Weights of a small transformer language model: 6 heads of 64.
MLP neurons of a small language model. Each row is named by its layer, matrix (up: input weights) and neuron, and shows model dimensions 112-367. Each number is 128 + 32 x the weight over its row's rms, rounded and kept within 0 to 255. Numbers have three digits each.
After each neuron's rows, "fires after" lists the tokens most often just before its 100 highest values on Wikipedia text that the model never trained on.

L2.up208:119134116159115095169112169114137116122164084122167106108074171091210133135142165122107080144118116096102138135116128122120090144143080093086112138122119135180111130076153099168178134124171167078076160124157143113083205120128155165145141065147079139135123087187137094175147154126166127133132095180150133175186173062109107142184163144121169079141109127092197082068092145147104133145146150114133121146212129171077168089133140073091173132127080101116122137195091188157100112166078083121126173121127136126147050165152206203123118063093116136111183076137175135136147104134107124145155186148179199132130093103131138106132119090117108175110140163123106148152170173115085158115186142140118071112187115106159090140090119092118089135124142117106066149079142093093146091085173053
fires after: " R", " D", " en", " d", " E", " T"

L2.up1184:156155099089117138076138110104104112088072092087106162117126128160155130081140150100062190082049085100106129089120096058132197190144124054126137140120094121129165138121083111163101147118072102087139163180100106109159164149119109167143113207163087128143124109065072105151121091153127052138086112134127160109109108145107181141119116122090128118160142122211065082190127132121162141138140131092114096108087137159150084141149122124156153089168087128135128066126137165198130102125144173139124126140175085146134142178154113138075166155144147108128131123127138141101118165118125152100114138152140144140146114168150165109093175117119076122193069125123172197181072120133100086095086107106150135086138188204127070159127183088123141161180152109097081155067145138192093143073114096
fires after: " M", "st", " Mc", " C", " B"

L2.up1133:135097102119147123120133120101041175084138136065109096110137127089130126127147109050140121194113112114159070096167128118052100131122151124155132124127221165102115122136181169077092164121109112092125137171110139121123114128172175102131124140122115156153164163127121145175174087142099124079079142176106100065147132124130110075163115115136141068056119148139154127143179117138098091154198134135098112109147139123119148142126124150092119108191095172096148090146136116141051135151114149090159095190160069098113123180106093117098146136138138087132125142160104153162137102163102013153143166113096147165151064137171118161094137154155140105104107158128079116104134176070057019128116023167092134134139105081123127158142106128102121144150142106140168108168120126114138103114148101
fires after: "-", "–2", "–19", "–", " al", "–8"

L2.up1374:103201101172069189155084107126141146128132164184157128133097136083110112074123177125128134135115103126090159137089125079109128112063162112141179156067160203086175119094148129148096158154162104122110075130135076150133099107092175104152123089110112107136123085125141178102129090160101139090205187144130202190126121108169184147117139152162170082137086115155081173145082121155125128175194088144143145163087126139097072140114067094098145152133178153103111143130175152156173149118151189141156157088131149116122131132100133179078185095128088113113111106166171178126123115186152072101112171153134129112127139063134144140194158100145165151086158123123132131125167086084078107129117116096106089047148134084140110114156129122173116135143104085141103090145136100130146132106148134
fires after: " d", " D", " Mad", " And", " down", "est"

L2.up1357:123191165103139129172107166118104080171173076126135114106099113132073129140095175159076164138088146129197182179088102116187120099055146090105066165125165096130123116162137136132155135152140164142161142072112134147157119114129092210043184078120174088142119134148165186178174168154124125084127136156102070141143114095126148121156112184140157100113099139146090064138137139140176000095170151177148155155120142134105081121149103095079147081136096103119163104142193186154124067137162100149089126160141124139066138101125073137173147117147097056149125138118140166134115134130109078158129124136184139117130116188147085156109117169135108120190139106150132112120131161107122098141111139109147166102122148149108144104109130059076063115142156158102154090075104087130155157117150094
fires after: " M", " Ch", " t", " sur", "ur", " m"

L2.up1446:131109127157094105111177143122160165178164112207127120116111099111203143141145177142118178174093157119137182089073171108142085146138138109194093099111032088145104164112113142130124122119148098128103124133098130188177097199153152104142172153113138112142116147144150136104226104111136059185130129135106139136107107113165151103101143127102084145133165127146097096117133162050125115161143124175115176126121148126111163105096110097148130146118095096102086056161087141090087026079155107159114136126139192189139158118098085114124125097102102177123139099130141174145164123031096176118100199167139089104094151075196116133115195169145098100074123165119102136165173111103139110100147081118077141185138202144132087141126149100157136122056147103148061122103105121138124059160188087
fires after: " |", "ream", "id", " d", " mon"

L2.up385:162086076141074126123089081129114162101117142076103165125103180122139169146067142129162067166075093100126089185130103120137155119143121106144136155193092157136106116189111162155109141132147138114155093089091134154136145129161144116115136114087090133141145123169143138106034203111092094140132175105137164187121149133162140086200100163110144138107109169143191116133143116177087118102079101150172135157081145108135098056126065128070096107086064155095118150141081106160117125102151175139127142176171125104107061092150146130126076125088112141112124105154164122159134129104128090091188117154150120144135152141117141146141107095163114121150135113125147209084173138117105136165186166151106117104141083163088153124126128093074094188092118151149124114177169173136177126154114120
fires after: "a", " A", " U", " so", "y"

L2.up456:107143166110122112138181123157091127102142090130133131133121151163119143137149132112095137140089084166159148156092153161133095142146121151137188118165125083152108095155142080186119107144186138111112117134106101145142172114106105154069111137180132154053118094117119115137188121119153132129155113170112087146153101109099165122111073072095113163181109088093069149084118081091115108197076132103095078117121130131128132135063139111118179129166062159122085110148179129113084111159099141123091153152179155116114148105164103067168103103053146103118137171077177159147134132083092062185113139140119152166102161108151148102094160088117096153083125141116101139135116080100107157131135128107145099110081090152136175123135191068175168122073134164148107057177113104119161160123150142
fires after: " W", "isc", " H", "inc", " w"

L2.up462:115139127087150145122117125153123145203113118096149077058154101109110092151138148169115133160103152072154195189126121133080084145124042102149106062106121104079139149147048105126063122116125103139114143125116110130130102113081107137141139129092140063112139120107102127130148165123077113113149125175160110135141201142108172109103146075160124140109105130084130096153087095197108139137122109097154125137083108141148082069107150151115150118141146099155117114048114146070125143167100102182094165190131126129187186161166170161139148164166144127176131168164167103165189120124066120149173146116160122088143101181142094125062125152122121154099116139102148163068144096145113073195110105162203064208104094073154222159190147150130093151103096154155149102121147105087175158094122127
fires after: " Y", " −", "+", "-", " +"

L2.up300:130091079102182119162107115124111154132113141124160133144082163112114142109122110120128101163134089122082089136087137121103139125096130126094115179129119094153140187153195138107164170160137120098091090100115084141092143077149161082158083144145120164084108088181133082112112158112057131113177100094208161172096083111135148121128168184099149082148146165162166174155169136066152182081126132067116119127114113121130132127146193067084119049125171129160120091119155163098123097137146098108092152148132148100055149156178106191081221118097125115071100098136152125083084147113169171143091127124148131175086142112160168165175107147140141092129153155100140125110103078107126147148156102188172090130136160162139200132150154127151159146127073171106184114146118139136095160182141107
fires after: " H", " to", "oh", "ft", "h", " h"

L2.up761:142104062124078177073118091120166144103190128172123076086107113140094104109108158168124153144070161087187079135112157133138182163118149136159099175125137119121157162146121156118113135084115118100121200132108106179147086079134104145116117125103103140087089030090162122074087055124072117111114142154113187137147147148113122127102107157106102173138136121109114115126173148152119085149106076167152123147137174135149113091175108140113129117069093146112130146169143104154141153126081086141181138100121148141187151132165124150086181184110143157108121105113138136114063134196094118126109079136153131132200159134093141138097148151140192087133174122102092148096172115103153120025146128118119094157148083088080164113168103092086130164159114127110126069130108098140065122164079184
fires after: "i", "a", " O", "u", "h", "ah"

L2.up559:096114089113159082057107097127173098059076166138116112149209160128144151152120131158181191145127136169146179135090151110129153106150101138080096164127090106123176155159104060122149146157116159141097101096126100149107155133143176139090176109120093129068145080135129100127160101099168089097111110116096063129101132066105110177187168151190120116136121135111113082179144093075131132153132100090155164170126124117129162184120128123104158161132077088142135135153133156107104153118168124080160128106136152175091077125096171140120197070189170078123123168118040114133184075175049133153072131110068139165097141123170086120178133154114081155145058122116146170130145118165134084158160126157101173052131076136109131138135149104128155139166098149068109121134170106140111129114148153
fires after: " sc", " d", " Sc", " B", "s", " c"

L2.up1059:081184131126152155144115112118136060094145116122063111138142116135157116144160102122113172181145174129158144091113186107181090157105103081132141100098119099109083110144144126108075176166108114159070136129079064168096137157117185122144152148178090115089159144149155142154184102114138050114129164160180165117088111127164155163123121129130176116111122118145117071198122136152188089109118158178110171128108081083038107157128137075114126174084102122144177075093106085137138151111165163130125135177140144136145144083174173109115148121131156171141097115050103146054180092146131135167076131081105096131133109067113111106192148107101153171204106144146125199073196142133127141137141117108109096117078128174140114100159131200085126113102136100100108146132148103110149137125092221
fires after: " O", " se", " o", "he", "g", "ro"

L2.up70:136104150126075098137106168113119168112091133186128143139194128134126098138108135137160083190151120154113162161114166085160177137110107142150137127122120098123107158145133115046157163157122123158128149126102085132121109131119214149221130124178113108123078148096128129112071176120170115051134135099166158159120160144117252094136132133129164132119079111110102178092111110179141090080152225102117110121093066147101094146091125117147098098088139120130077134091140094146066086111099149157151124146166157147159162139156207165103101138172113166150182088106130210100172123165116111143078142098154120125122105117169128098197147203073054115099139164132146087118166130125106064116098159120140065107096035097097088152141142190096071123166136173087157114131131173068149132167138070
fires after: " part", " s", " re", " dis", " sp", " S"

L2.up646:136099152181152174096137036107165115182108107098050069153136139137137098154141148114147153168083126143117118086155115095135079140118111043133063143137160140152059153151168119131158162153169127111175113134089088145113073102106086133099117113094096116070117134165114155179146122142193098105176085117163111121127135166119157145113113119052089090151137117147142110108136119141156127131065079152156122078103052133113144118140162107105163129103117155102143171135136135112105147134192119137156178139111149123131149150099126110112100107145121150117112132075153093114106069199070214136111129090150201143157190147155136062126118152129079155096123146130167118110099139112098077178153133148184048110139129133119148100143120095159121122164114120075115164088136135135141097155193124
fires after: " m", " G", " M", " Mon", " P", " te"

L2.up1375:128124141108110157176101119122170075083150069129114151093158137116139131118098079144103137143127074133121087128125156184107176076136070151134116154149162077099147079127144177120120171153116129136136205124125122178182148159092098138112074075137077153151100151116174064109118220110111182074150056162093072149124060132166139117127139101129177126217103101131144108132127070126098127114084136137088154143129191108061138159066152134098078147075088114187141176160129135125089088142164103142137132105141135149139140146101102160065142134158136117142130129121143128123137127139092195067151106170154135118135161214143103103194131139137110161084132035113123081129109097115157183110113137117144136141169093099155179132106146124165162154108153209158136114115157090133108076155117136
fires after: " h", " R", " so", "as", "h"

L2.up1296:086130114074102194107174109137103077095107077092125087104104147028194142091139115190147128138156116107178100134164105159153148157177097128144129164132139137125158104163135085110160115137085060106080105116144117187141138188145149097130084166172107097110125086156114122152145097062065136133135120101175125128141111159095155102128088143149138158106099122137112133157197117132171148131118103119167153100133131128144179099067096167139208107098160176181125166145153161144077108148108177177137100143108133153092172105118120084119112161099164153169126147113143133111098119099078066154124093139128121130128140155114132084140099204088124077168159092080089133157152116156171142090203070178097177109132169113143114122137126130117174067094099097123098174089147192087114147127083144
fires after: " ", ",", " 2,", "-", " al", "2,"

L2.up827:112176150123118126104121148162126116131102146165127095124128146141143114125154118170109136128142102156139125089135096120182121164109123155172115151150097085133087107158108129097173145026158189165126109146188099082217140119165092163142152084110123106125110068099150174112139152169200207140107179107064072140160118136116137110168184123117106116127156130164127194133161143125060133119160161148091118163159150118123191173093107205168054158208096152112107110165136150111101172119128120148092154098165143153089139146071134086160097105166130112119103161071134105175141101058108098141162163138052133096154076156122129114116109106142112118149164156133155159128150127160151136110134099168165080108156076077125156126136108130099139153160196044084113149138169079116165128082135109
fires after: " W", "r", " /", " w", " t", " gen"

L2.up554:077118173174114117157111128140142143118151116157081098091082115190128096146099109139067068199083096144159130080183171125158105116146137153119158091158071068127122113140098089124122084116125116170154087162132138159131093126106137146139096125132100121104086104094125114164158168101122189145111132125174136142204165149205082116133137176085181129144099137119143130092105037129148152131105149102062144100091150087140190120157138139163176089073097076151105100136119087104112189113060110102141119136049180069106163132096132110124137125135102097147126133140078102145117148163105138109156146158154108135143127100127168136116102113112137064210182094097133152146081082092111063136123075103146069102136087119108128176141089191114142079135134088134071176164126164180129143114165134
fires after: " w", " W", " S", " sp", " s", " B"

L2.up463:122145150172124119111104105123147104102169145092124103103124111132107070122094157157078101136094103114182099177099087142136127148179131117184155155103128087140201137222190170122072162115114096201145122189137101099196134142130135142130096122085076091173103066139097104179171207109080096158054155110171151062076119163143162109125155179064114186117149151121079047191213116175121110132158045102109134168101123057148081133133165131127098146162099149168124090130167154160138082142081095132110101129136086138085112152123110153122127129166124095119139112126157087165131152147108142075136124125136169134119106141033125174110105129117109140155084128140124065080119185122128120109093134152084127125131131138130147078171144054156055130111088149130141082156101130165129164117071158
fires after: "ou", " re", "ro", " ", "ly", "a"